From a checkpoint of a small transformer trained on Wikipedia.
Architecture: learned positions, biases, tied embeddings.
MLP neurons of a small language model. Each row is named by its layer, matrix (down: output weights) and neuron, and shows model dimensions 48-303. Each number is 500 + 25 x the weight over its row's rms, rounded and kept within 0 to 999. Numbers have three digits each. A neuron's up and down rows have the sign that makes its largest values positive.
After each neuron's rows, "fires before" lists the tokens most often just after its 100 highest values on Wikipedia text that the model never trained on.

L4.down223:534508544558530497481488511496492488466523535479521509518503504535513528514556513499523481519514486501484529480510508490490506523471490481499459439526506500521469496493468477492511502504507494430453462505492525517486509501493546509468514522499515499524495466452528505500505542523485552477467487509456470469557486492511488553475511489510490498441504442516499458527487510500513544534495461497497455531492465482521533467468486506483503503480505490492545484481556474494472485511481467530507463538498456498495489440492463538494507534531534468472511496527483513492499507499515487470517521526529522461418484513513470491532511529484477521498527481512455536484453508500482478476460515484476492550530482455463504509488488470517488546473469537515472511461486493534522518487517511
fires before: "\n", " "

L5.down282:494502483487460476498510518537504494532470489483486480485499498486484537541490499502510495518508545456511497500522521491481495501506515509473525467504497519512468482547470476466476524461492497506489516461500443555496539539464497547516510505508484513497475535483470499516499523470503461495468494509483558495508484499498499524475513523536465485501506533506479520550517515515467452480506473485511488498485495501504512532538497501549507485494517469484519491516495496465539493501495497480463503513472513480485522502476514492504534491549452553470497477535486516531545480490523493518489526504530548484487485479523448481491527491520526480504559457489540426461508501507507487495496514491502469536524515503492496480495509508445503488487546528468472490537484491513483478528479517
fires before: "\n"

L5.down350:486472549473502516501468522519487474488473502531494532499470507522492486508498497505550503477514469521503505535501519469551537492530528516490502512477488488497484465497482482515490461523526481535501479463497506566494528500516489512521495506482507499530465543515488489487488485469523505489496492548525509500504494473479467490482477519502501486501572454447490468476492435483510471513513524505516475517493518481460478549483460503473492499465517502537521471462488521502514491506531474526519526491487487533438479521523491520509529508511461547486483539439495474495469520502506501501506488487513496499466475511499570493496487561561541504532488472466521511482492511544492441494528556475497560509554501492505456530495538501504509444510481480516488489466496464496517479553514501
fires before: "-", "m", "mier", "lim"

L12.down160:509540459499470469468526508524480496458509505506536507547483501514475487512482494497518499555509554517495541454503496536516511493475535456527491485549484497487491483483477481521496497507527465495480515522491516479502468521559513531491498507508508499531498518496503553502481507471499535471495528473460510509482493481475523500485523538478523540489497463490525455466472503480514530452491482457500526493476493504501494493486487469467508440478527504501516517525503484549479461479507504489487494494491499536510450493541514479491475522525463520543482479450460476455521488542496486498469497524479523547469517475494473519495484485549500512517516473510528477517509474483503491500530488467514500480505473458543491503447508444441550490523503530489476515516491505478448543480484508
fires before: "ing", "ices", "ed", "es", "its", "itions"

L9.down965:479540495503462492483523538502520491494505507492459480529485501517485529503494490491499491537481530477458529502483473466507512531515542478484482499474455538529511501535529472488516472513506514434530502455478487518502552516525456455512545494524520526531470491486531481510503473489486486477547508576480467496492484495496564453436540531474421488503534513489510455550470479528470496528503488484484489505512470484450514507523472486513523520515490566496494511476507495510491495512523529552578538526525532505513516521516521521463464484476518495492498498523483479484495510558504508498498495464484524521480498452496505536485505528482538473448492463523490484495528518488488489492483504526510528463470507495534450498473506522516487493496510542508501488499480495523475482488485510
fires before: "|", "\n", "=", "==="

L5.down877:508506546531507447489515535518478493520484497484525494516462467539478481492492466511511482474499571511497528454496510487519478501537504516493465512523511540511513535453516496474495467527516472461486498519471494505471488505517476499511515537520504540473500519524446491485508509508524483479544499505508500474521534505517490422501483510507513506535479461474534462498505437520474496512482479501516517483507522489526501536505498538566493522521519464507471516492509507482489495505517503535483527504491463534503471525569481498496518512526495516459520467446500483495507463490496512541509523494507505483521533508501511510483507567485499505508476497542487504456504510500550500434514454486488491492494485487491511510497531513537497473457508491548467499481575473475466465460527517
fires before: "|", "-", "\n", " -"

L5.down343:516486534471511494455481518558492502545460511472498500526446466467520563481496538512475467528526533491489465534504503461454498504543553509494460540464490529498521534466516456473522504535521518453492462503494527477468481525476449506528497506480462519518530488461469513524510497516502548472496454525490462538492520453502521473552485515485493536502494479504528490489496455500463496466462476491511492448506480469510462511524544499488512537484477446480509523525474501454469498544482471526507475513469492523485471507509499545513505495510527467482456539499466518496478521480515530510507502460531477477476499508504486500489477482513535505490476482498499527458499510458525482479533477507496493517532474493501486492507488482564507529454486515514518528491486546506514526479477487
fires before: "\n", " He", " In", " The"

L13.down552:531521513500478502474494524530497480499468491500507541507517495510508520476479507516511472515495490522497461477512441507466487495511527485468484503480484512530481524537478464549534464459500521502473453493505510499492524504496459493561478493507476484493514500510481491492544480525509440532472495465523486487508522510511522529497483543479533523458458520456533514511509510487496488487488539484499528467500461468460484519458534503532503493483515493502524523476530498509516552495509484483528509543469521469529495507524516498487533545474502517555485480490479523523515494541525551518548549517512424533480448512498477447488482464520475524498528498481518526475455507468526472509490484512513478492482552493519503510498484497471494496501502521548573469482527522510533496532498459
fires before: ",", " the", " that"

L12.down738:477508448476447486481467538486509537542492538461529490513547504458534503489498455486538510469462520505495480468500464499487497492477464557518496487479492498489495475471505471505537472476512560502535543486489489477481475502512486495520564466508530505532515527534531467542494537517476494525492493464512501465484506510509513494450491446475530521479555512438539511516507468556520487515495472497509548496510533470502550459496502504508501488469489506481502519474542513496508505488494500522500481499517477496529524531522474482509512532472505511465483524517488544494452515488528514487490516516548520485513476504477493511514506528490442489509507487498502493528467527531504499493470476509507512490503482543519507469479517499514491497508510546491497515453510505464450547516481494
fires before: ":", " 2"

L10.down186:504473503485539514499512522547507499480469564485509499483478494504491469524491523474487481514475511482493547496549531508463469484489513489494487509520498566518516486500519494454536478525525497526473503484506534506476490467513477529506505526481441493519510467505528553476519499528490536502507489569498518503505521453487543516465528446483508501532501503503505479503468463519571492473508482536532522443515478501506554454523507496524513528515506514521524536519489471475519462485505488474477493497485464508498486498522509471523493551537532496456463531486506454519531488496542440488525498513484457436485515516489479490522520547487469529509468518560511516466534486475505480476507487481484501496503485494467458452526494522508484536467482499549481479485480488526464483483551509
fires before: "\n", " The", " in"

L13.down375:480478502546491482540507503485493547477502479531489529529505487528505505491534513484556442523458524492518514574493519534503517481519564490497480514516510469537474492500505512526476509520526499468443485483496504488442501481514527475459544501490496481504455507490546540494517475483512444498488501545458489454493534519507536504520480511495509524500513516517484486523520528468493531477508531542509516481485522473489496523475498497503521519472509492524498484477474522450494492518496510491518488492517519495520420493498477523501488516442525479508547467470438552528506471531527505477533458524493474485526551529449519519510495470531468494479515508492505497487511470502540475506499462482543442502512470511505518479478492526496495475474494518558490484443500500545489517488487528
fires before: "\n", "-", "The", "In", " =="

L8.down171:481515466508519489460543504479511494507475530520535500483456526491500512514533517550516477505457482523500478523469526469527500475512505517512512509496453476472484468474510502521540479463452486499524506507514538546517527516467483496493503498496509492505520544567524488486465526501492508492484477507487501511480493445443534505492501544491479466522529491492482499521490523519551502512482539465520549517496499475529524466515527452494441479491465523520496479512519480525469530514479539486482480506500501499489489516502484501488484594499522514509528530546490499488530487424489503540492460502483518549520470484504476535550503479503484505492503527507481507522506478498474468523524510466470489539512495525482491460509505487512572475499498487495511468488496492513534528508490521
fires before: "\n", "The", "|---|---|---|---|---|", "In", "===", "|---|---|---|---|---|---|"

L7.down72:563428483464500467519499535506528503476517531547526497509452483495489478435525483526492457487475458551489543503492527499500504528510540500510555505485489471478458537482481465471483491500545541518510535485475523512487527521500498531525460524511482520520500498471480535516503488444556554507510479536454530502475520502511520489465495476470526492518505486507481509477474462497542488505519543523463494501455506530503520494489484492500457508499500497513469507443519509488527512472505487517523519504479515510439515497464489519539508535537502482478508493504506493493512462538525532485542473533526463509533516516504480461521481504512497529492484494512506496496515510535493482457488520501462511498505483493505518498482532463565491471510483473476464467455525476534472498498535542
fires before: "-", "h", "ist"

L8.down320:518492478505474506479538512562520489554515477495481482496551565460477518524474527547552500476440484519502455521529490528474508496477494487498521445522482509501504526456497504452516493504489517514512519466506495517450490504511489439529516523492509475518499472445469543496475502504500516503512487443476499502464474484505467499529496478524505494467458533492504501479471501513484506537513490503465490525498525499535481502501475455553473509515494506457497512534490503500501513465456507492498486502459522513524455525536490545530502551477528450506494478482486540502469491511490474515507507487484531508503524520500475492507485522506484462527497510509461534500464522495492465494491485518550465469495499516477498502462477501524469530547496471495487514486480489501500512488508538
fires before: " |", "\n", " (", "}", "−"

L8.down289:518463525509536512469513504497497480518503549509519525522542480498516485502511491494562453536488508500488515524525519501509475484508475534447461502496528471511499447442472468516478520522500506483501483488521549512477480523510506455528505523532528502512480493507502504503544495497487509532477505539489524524512502514515496538539513427512525509509475480494458492511511461512461474540492504519512510536526451451530456481489503515468476512548505486525507518525477508517490463516482469467492494518538463501524448530537510511548495491500499532507484473489473513550483474493526470507489516487485468472500463487507507478491531470518452520506528498535516494447477507531510486494493466541436477473482470504527496526494496530478475504542508502509539493519448484518505468532521466
fires before: "\n", " ", "ominated"

L12.down512:553524459494538467494481491476515517503510500486511513506447471518502510489477485489500513487503492485510555484525466460503555503517504496513525518546548530513477491525507510512542520517524444495454522522505490528507460537517503486531520505522479487464481479497506501470514504493481465494493489527440471523504478497503474489483494472479520497502518486533485529507498514487484446515474411516513495453528522512508475501506494472476492481514477483575452525534505516503489499472503485476489484485512484502507514536509586517493496474474501475533503461530461499526448505522491462526483489487492519517462458527455513463542501484511463487504466486536534520502533489499502520506492521504489442539507481495490514486455514503508505500516491483487445429498499482513483511508514468
fires before: "\n", ",", ".", " and", " of"

L7.down707:495515481475530486481506502535498494529477500537512500481511506508517471526518495461468527489472498495524471508501498470474558475470523495550480503521545481493482462511523520468526472504471455500481512500527463495450543511497521493502488449513474504473512521467478478533492503478533481515467518478498471470465507491460556511527558489506475491466503494482445472481512467513533486507489531502490488514508532531468521486517448515536503542485475490501504535510465455561541514512450509531496496501501497482507479528511494423541527510489470447522521510508531504470576461512515477486450545504484473477508477472477517509510533502511498497502507480498496461480518473537543511498484468510529498527503512472536514494514465526518521472508551481482512530488495459517504515540480511
fires before: ":", " by", "ation", "″"

L13.down154:501497516517439470445512545509518523539517469508459459520496535475509513542501538511543470464519461506472484515495520476556509541518487492541491518463513481485530483505509508555476501522506455472501475528530487463535511490531495487505523493478480461470463498466511520457491497484506524508520399476494480476479473487503494504499461509513521501507481513496510489509509464490517440462524501507495490528489508544518509469510491521485520517563473489512522511491520496517497509471480513507466496440525506482435516532462519499452482466508494537467483483498493496527568471478474472488507525481462476539494522497527505485485485518477489493488475504486492492478509488537460537484490542493531501471481528490497546509522498545529488475465485504490496525468521476506565510525501490
fires before: " to", " for", " by", " of", "ly"

L5.down741:496423520463477508488495462511508512517514507477496515575491522535499486496466469512523485490507476497495508468494478457512501497505574483521521525480472494496492513502514450513470519528473533517482517502526523487496514532504450542462495467483472519484514459487510537524510493512524514534539487530533521530519534496542504477509539522461498521523497478471489471516484535502528518491489511474495464512505527499515476525542477496490489490548462488519508537500503528489526505476477483480495457490538483503466469513432540499492476524491545484503506491489492482535549509532520506496530521466512529475478461514485554508496480475476474484521491545496523472460482453523488521471500524484516507492486469471510451515504482495499498476502498498528501507522473507492478503542470504
fires before: " of", "-", ":", ","

L12.down623:504543532513491487512477500515508504507482471515503510496498535512437475494406438504526499543537505504518475459517441508509466452535498486486481540474461523516475544484500485529511494449499534478522449473521516524521527467508475504506500488443526496497526538489483497481503512519453503492503493498527491513515503520483509552512517531516493494511517547470488518501486503486489482467505465475495559559471504502491478527512511485526497541487523442517536506500490511505512525500548520487477502469486464495481512498483493492496508535498463519510479473473497503541519471532496498525504487519489471514478543486464503511531462497551538540520516492505479526568517457522512489453482486541491502488514592512514510490527494509513486446465521514471479498521498524477502513515514512
fires before: " the", " a", " his"

L4.down434:463482500530497453480471460523431509459525495470469477492542515492446520479542507543498474475503526521547491548499516484525485539488494470522499545486485474466497485471491477444481488533512501487521482512482492481524464517509514503503488519487519501468517517525538507502495526534527494451476489548499502510502499479432508523504512503475529523522453519489457530509448516501519519495499532496468480489551478499493494509451498517483511495546508492455502479526434536498523527489540473513503485508467496540483503481481489521493498525493501538504490487495533498505490535455501506554495487531477497489490498502515499472518503501511499470498484473533548517511537530487472538519485472488470477540470463494532481477510482513545485559505522471478528476508498517496492541430507550
fires before: "\n", " The", " In", " It", " He"

L9.down522:484495488476507451499492558495479511506528492497514443434501521509489440525500511507507501503509534486504479515501510467514443504485473478522503479471495471500515547504475514486506520466478505528505475499480480505463455457536476531519476496536509490491475490513477532476508519509499482505515533478459480526488493509527501496497499536463495489451511493507468504471464504520474481432528487448525491457511566481511482488505531457529517483523517477497506512500493516492488530524507526468504520469523479506445517496469498479525467482518476527543558519467487467497533462490534497508479513484508509508547478502527473438536472521519540528472567542524548475503526530504514509538493496522503502512482516482495496491495536542521586479506483481503464513472455483486480511495470513
fires before: "|", " to", " by"

L4.down893:478527472507512465497498515492480507462486514455468490485517510538514485474499541504514484460507496464462494522491529483491493565499503481487484470480535468474496503500483494529498484476490493536485481521492488500479526497505468491506484486510491507486495463488509477492465527501487494515487436491482436482540502485482529519507493515503473480498536524486523510440509486541479510478500520530509512505473491511508494476543496460434515515514524546504451528492564485539513551507536538473499512490469543517494540524509502511513507506487465485480473463510488476519525503502509542518531445491496469465497553508490506467530511486534539501472493481551507530534470465475498483512484504512514525515479484490473492537476456540486544503495500510490509531457504525527534500495527500
fires before: " by", " to", " the", " in"

L9.down149:467503474483477463455527494538512477523498548501500548522461469512503527520522513491523452487512485483449526468500469476481531532518501491532483496500491516412503493527490527516520544489541487514483529512473516491450493459468527487495490510511516500486527471481530473459524464513522502527520490507504524501483512501474541470486472479495516533460514514483467462522508488543526524522489480452476518495481478515491497513493505481468470565469482472492521462520477490482488515492489518500510521514481500510513449476526562522470508460500483481485513522532520490542507473520513483525497500495507476446506512515502497522536498492521539485499454490511476493473489500501500495502482511496503483565482557451437509514485528509528481485504502470526467473495497466480497518485525510
fires before: "\n", ",", ".", " for", " and", " of"

L13.down589:490513528516474525467523444466580482481468512463461504552497487488546517514486477514437524500494473491501489476499478490503478443484492536552444515530511545474501491498457471497499483528520508519497527477457507525527495512565490519563535535509490468489480483491490500486489488455482529501535465508509510563527512500564486472503501491519507484469475482507512478508485462479502488514530507480477468473484517555550469471515522505498529496560475466479497479505545519505512493501534501481535523520506493499490469522503488478516507470490493500513493464492494465519519502534486456463494500493504472517506495498490500490504517465525479506503502465520519427511528499496510504545463503526472505515522491508525539505528557480497539487507506524493483516475480460506483493498497488
fires before: " |", ".", " =", "\n"

L5.down98:557492506496488477507505445539500491512467510518503552471471470487484491479537546476485525503499501525508478490469518485515478496533550491486486518507480523472478477509525496517502521493510508486516546478503505458487539522487444517493462497525538469484499501498488509540514511494477468571495552524493481509520487500449523493478534500511509495500500534499480486525479505484499502496514443475513520502488521479503502445497487493519521552515534474491486498466492508509495526537483509519490497510534483487538488481545478479528522508524509541487490499493510469520517506517491495471513483511540534509480480489488490527518479483513521494503462492466444466523452525486436438527550526502510497511516556523499524483534499511525458462511481513457487513481534474543521484478508524
fires before: "|", "ime", "-", "\n", "N"

L4.down907:491490484491506498517519488499506472512479448476512503508545520529481507490510480534485512513464503462498501481554502531479485518438506479490494475484484498528507491516535530529535470509515443468531504509471488478490556531452437477522487537478531535450552475470449470531514513495474506494487510521477519551495471501463505499493520504473484477478512479490522514526492516490479490483521451452518496505465507475501513483523484496525483508478537503491534463465530463490500464520509502486487509538529496497544472507493481509507483520476473455482455487495507483506489472525496515521535519492501512512464498479496438548503466500471494489494525465479520439503464493529492493502528544531466488490492503482492473525486481496519450498524493514502520525483509511521510494444502496
fires before: "0", "\n", "2", "1", "|", " |"

L13.down783:535516503461462466521516471496466457502459478482503500489481492477520469507478525475536526483488535508528497444474458497469487505456527537488518482498501546481532505480507481503506530486533494496509497460448490504529553525518545478508528478476499489548514519505458511535489518505510480546465469506451503485471491509526529466498530521495512508500532540490501501492513452487493505494494494502507513507448464506496481507492582475478501497472516493541515523483507492466524505516512455496486491515518453495484479511511446507521542513503550533502525540494480492501497500493461529486533559507478482550492557472511526513502468513500519462476504483535496501494506446495497518521481489503508506504516488517515517481484504518533531503492483505481463500491496515452506511475485473
fires before: ",", " 2", "2"

L13.down666:518479500539510496451520543469466509521482488481485496507478540498466560497440475527464501504484498483510510460513524485510524509521456482491500479525515484518489536544492489513491460506529520532546516499535485505524493498506523519493489529503491503495504508490468524504528490500475512502475455492555480492473483497522490514510488493504468500505559506518501506499467504518454462523490500502442501517503501526499556505484499471547515491527491463539485478530526489520479523473456477502554456462482492471486488465455503533479437502488504480495501539483488436484499517505502506530459546500518472513499531511507520498481517477490484453497520510455481486506465477533462459465502504495509516516435516538516553452458523517496525478454468512471513534479501509482514519515476478
fires before: "–", "-", " |", ",", " Free"

L13.down50:490508537462491493544518504501501453487513503505541523561504543513500525484527499487525441464509498443508456476507497542491496467514546463509482482500513545509465493480477462526477485487480496480485481494521469497479485498549511523463500527508506491521467496493507495490508508516516504472516514528473534479513487526492486526520489521517440482472495542491530534462517508466537461513505479532505508545532504530486492492466472511474493494470501516523499485531494515450481502517505502546498516470518504496500490489476537492554426489477503496478555498501526493549534528578531540452518512524541488478526489518513480442538541530532477522511486483470460484493548497501529471517480479512495493498530523457518532468508494476502538478497487536516447481497488444510490531475481512
fires before: "\n", "-"

L4.down884:500512513532480488516478517495498486462511501495530507511484497516508497462521491485500476506511483547501503557506500514542559497507550489527484498527488512482524475452562512461494466506504503497500553514469486540467528521503476517520493490509525512471484498501510494522533495524445521487506490499512501507489474482495466523463506506499531499461506481486500484501551508532487466482477519465511500469478464510526528482484492492523468478540462517454481506481467527514492520475510494473501511500518525469496500477555505483522513513470504494467512457536512527533496507475486498463524482511462438479517521476507508490525516455494538501509524464493471479498501489542541508526499486481516489509499523520501511502494485482511491523508529507519491508532430474501496460498495507
fires before: "\n", "iv", "ases", " |"

L10.down4:479518495479476503538440508472496467506487503492495513538554531505444490545463531496486508508486510503539510480522489529504496476525517494510503456503492510513529523504514504489453508531584456534487480474489538478460519535495525516499514542523498516524511498430529494530486498480527506527517538496474469516506488506495497495537457474526496535499508470466479500536524452468518524465472521483516488519512481497544520483461486512510534521501498496472469515496483509489465493511464502532496523524500474526525498490468511492493523515441509521467489530502466512476517493519505459510507494516504482466529494510496500496504522469490424485515471461507502466497536424484507466443509436496517525472520535509482486522527497482504523516546473538498463521458491476504495436477502521
fires before: "\n", "-", " \""

L13.down255:477516488488468543460503482488464473544463512491510492503497501463505549538510529553516502467492516499486510452487479518498457500476538486514549513454510518474488521508519454524475537466457487478515490510515516514517513513479482567453477487533526474460503502448475468532497580516496477512497513514451541470495468518517511530518502528540472524503496450479493498512531509490480509532501449498459449528530495509527497486504501497490520503467494500496510502476451509533536512523504553482460495503470510548485487509487503546510533517540481502519470500498465534472549488502509511478510442480460499473524570485501480531526501543493504535512546481471490490484510475521490511475506549518505479492463518468516531451484485488496509445480508503517467500497516467482476539554554466
fires before: "|", "-", "\n"

L13.down220:496504472526517518493480514577513456478500469492503477500493531469500487470524523487483476525540518481489532515502500535467508489511507510486459457485494498500537528552489484491506515475528488510439493513479481529494521525496505466541520531460464557495451531501517501476477517501499499530457503488490532507509469514491559470535463495452467536536553486541502497491503525462482493546517504492497523502496495546462489495501511460499481498480522494486472544528490467504496500509496527474487520511455519500491452445500509516459485481508498462560522499502491452484492484527526502502461520506499497484519476504487496520536531532527506492447496484483471516485476500531539492499488490508539494501548456548468502529471509507443550519474493479514506470483517489512497488471463500
fires before: " by", " in", "ed", "ing", " as"

L12.down372:531520535567481539504507472465526460491496486501552486476505430487505496519486454469516483508441504544474502520528496475509552510456476505487495528495509484475530503516523489480465498519510532463536513548500504520496500491512491522449473491507513462516495555489512514513436465535501472466516469497486459488480488490502488471509451542475510520516513474476493536512515477506507507493514533514519548472482503515484499494520504519508555488490495560451492501470515550466459502497501495507528510523482510465491497490493521541499489474508497465509492462493511434481542489483488494456514490497479522531543534483480521505502543493500507529516502534520482503507491514523499526478532480470529504501505498507506519501474473505465490463510509492539500487512505533511482477506520511
fires before: "-", "\n"

L12.down936:488525482466502456473571516475574474513512487481469514497490522488511498516485479502499465515500495479512501473504451526516529504508511502538504491517495474525513509482519531477509440471443461511499502492492504521532514497517500522515551475483517498474514503494501499507527499504495474463540523503501554489521470506536486427533482531502462487497478490533489503483511506523501532543469504504504485468483480494486512475533467477471533532515523514498503492524487465477539493478514525470508528487544451467449480541532458485460487484499499494546515472502484530490521466539501486489545526515501491452514484516546482462520484533511479516491475491499500517486517527497505501519517480478473502541488499510482510494491521494494538497481514518491481503492468535548494490539470527
fires before: " in", " on", " by", " at", " as"

L7.down445:509506499511481483507448481484542538462491529521492483497475491524534525482512504490496466474495511493490492528475460456452515455551503511478521524510492457495501501491519498527488530540483493490507488490488513490475479488499474542570494498538527469492468513527521501525476522486518466480516518490495469482568486446480453496547468501504527514480584493510506495526486519505453466457521509477540509512452488472501499478501548491474513481490477514501513490528491511492469521497507538497520536465554496497536530507494490464461482529524537462537508529504548469551498497520521513495494502469503501521495471476505556459545498491486487505457494502497570489506529487475510499537524496467497518535482505531514487499502505471464482493474534488503488527497455495523473468485518505
fires before: " in", " to", " by", " on", " from", " as"

L7.down143:515505543493536525468485511518498493538498522498558522503489507493518526502520524549542499454480524517450497507462508475510512401469487509492511541513503528489508508485490499460488489510483482468499493504491521470438516494504457497483528493505516487504481485507489489530496528493494492485472501497435462502483538491519518447499484567499547483495564517519450500513519531468498515536491512456492511508500526537504539477523508490508448516492474505495511530524480517493522457534484547532486522510526491519476496503516493468516490532495490532462540525458481528541479499537541472505462525550531490513498496445542482499505509489480510512523469488533476462497473494497510515500516484507453485518515494508530505490493479495501484485518498507493501465468513492524534510480522534
fires before: "|", "\n", "|---|---|---|---|---|---|", "-", "The", "==="

L12.down496:435469492505500547517490492476492528475478515519508446494468535477517492516507545494526518510438506463566467508505460511501487471494542507506522490458471475512501515490485496501474525531503562527463472482472507543515501502512468456526450473538531482514489542465510521485504499496505543494517509506484467488537513522510495502505476503514474512484482518480467492539528465524500475507451514510447506489571514492540493494484509546469520484497475488504475492527478527542526525529497513509472467469561489503497474483475490497508479521513517484490508563469544490508502518528478502462550483467462501502486561513497491512528510507513490465487516529517480490478573463516521475496492481433478498505527451502499490475480527495495519480496537504512506485500524563528506538500553454
fires before: "\n", "In", "On", "The", "S"

L12.down276:515478481477510479483516493523517524498499514495490523480469503502530464514527475472524548500496487485531502487510516452492485500504509525510556507473465505495473489458546494494524548498530559505496483479478498528507465501491540502506459454493533481524476525475513539503512484484458495552481499552529496503517503483517510509481514511464516548429493531513503538484492507487493546537518476500520514467478457509463534466497516465478486510511478469482499511513514530470478482478497501468555514531503501514490525463501501458494503507548494475459508507548474461487507491485498496463502477510498465493454497505525524526508487503549526519450513510497479520457478477507480488502492505520519459514513522467514495484499479531493497515525493513566486490511515476503479460533533515
fires before: "-", "\n", " 34"

L7.down489:477498485500498537528530512489519484540485483502490503519460486492477518500519518484571537470501511478460471472507485484523505460492469506512534500495500457526502516532527514542550498451473461496481482498555493518517517523478503457525504486485487512510465541485508490497559492528530534523504532498531533476458467529502470488537525481533493524473516518515477492481497502529493516446479467477492503484516489496493475504536501515475530550528481549506512501535514512428442493517511512484525492524495514484473494504458512496438491502523528479513469500532523490491522479491471458526512551484518500493516482495541556500500464437488493491518456498499512493510518475486475494523535482459513497508461507521544549504472510483494512479467483509509472493502464517434535513471492471
fires before: ",", "aged"

L9.down301:498491491542522516549486491458523512545486520496525483512526513480461497518466436500499522463493464511456499524510455444489504512482518449533493524455496515507502525533512522520475461491508497506487494504501505470544498476476480518490495473465546532494429509511513500501529545511539530478510502473498482494484479511452464479502514442490516500504539490521459483545515472530481471495524524477456515517480491512494459472462547498512462486496442488502512502489512499500467518544541510528477483476509512523477538500461488511502484494525481535534490523468493474515489517502492525483486533508495504518492481508483478469460481506513485526475457506511542495549516463503510530500527492483530514486510484488489479418498520506511505468519517506498484490501476512428482489519509521
fires before: " |", ",", " (", "%"

L4.down740:502486520510548464501475484485497497503484467513501524530519550535470478512466510458483533501486477502508508520494489439527500559500551473497514474479501498498493512504478536530445476538514459476476508500455510544486501505490525484468509548505502529511534491492498529532437516496483474492520481467531478483446520519509521527493547509488458499516519544503535515499493465483506483461497527484504496536506487519532541510490490506481508530463525527495492527455530500484445493475511476534491513530515557505464515515554496479546462487513478475515537516453542497522477495518476495527568512529511501507508477511512506494516521496523493472524458529517470493502520499480503501485504479541467487485511478511501486504484517503547508515503475521470523458417511506529496490493538464
fires before: "ch", "le", "-", "al", "ach", "ached"

L8.down228:509541504502483478446549466498465450489497496472503501530500503452460463489510499529512530526499452519507503505475522467481480489468501502498448491474502528474483496481511497521473488489521487509503485498508511496506496486504559535474484490491440475469512514483515500498512515532507543461494483493534512486509488491453510519444490465492502530522522463515508439459536494520486499502499491496480491522486458467484502526499488494491518493516473465427482496509527505508471489513510523505534461514525485491509465522509526511536503513548451496524453511413476513505430501516492549535508517542481456494509493504501521460466529547490493538464494522498527497502523505503512544509535494483521502489509519536507486564527511526488491503487513553500508503510502498465473479500555524
fires before: ",", ".", " and", "\n", " in", "'s"

L13.down535:516530523537498500482535499529505520477497534476487525509506517492511527482474520512514476498509493502504485511516516543523476546472506486497503542504521464461493524497464510492510495500505476523529538538476475479505480446485500502477518535503510426497531503507486548478537469538528483518482492471547529510516533483503504486511500510493538425552464500476466483474489531469463482492483547485492487518501476478495489506501521485527514479483512492469524491463501531481523541475412478502478481475511475530496475482474526493476549495500524519438485489483478522504463525514426503532441510517494514533499514520505456486533513493503505451488474484543502477467487527497515472549499510489542528468476520539475495467486496472501520503478545471533500495520477527511493488480490511
fires before: " (", ".", " the", "″", " |"

L13.down563:499491535515486474527509500550471524490493471481539483495493471525500518489486505509487487516512486492544523469503503507531542515478539492501486494483461507477477495440506481508511500522520485445448472550481480459528469552521471502489521484515508501543505455477490509550444500516546482504513517475495482485491518512497503467531544497529498527530494495496457502501453507483477541479455487518476500481482507486551535482550473484468482510478535503518506474479494504559474509493454489536499493492442488509522563488498506486469485552500483505468519487518468490467478533433481502549505512528471499509488475518528506473499508496461541509500506477466501485482508505506502484510514529514557447505473517471518515515481496491497502492453538484499502467477497510489544463490530524
fires before: "\n", " \"", " The", " In"

L8.down439:500474481485470531512464473468481463534504479494526486464548517504512523499574486504511495477513515512498470489482534502516498523474529509459524507507491491501521534558504513521479540513508468500448484481508467501530476516525512513508504455509531496504499488525507483495472546484488468505480529470490495496521522549504476490464517494508451487485492515489476457463535490496513436493515524489488496492530498467536509538534568466477471547497519455480461502504489520514440490519454510538516498498517467465518477485510515500513496514520473528494540527502463501512503471523489484506494466498509472480483510490537517442464536481525509511463511481543498447540502523473527505514522497533493525513500498462493549483483542434485523515511542504519498539466555498488519474526462503
fires before: "\n", "-", "In", "|", "S"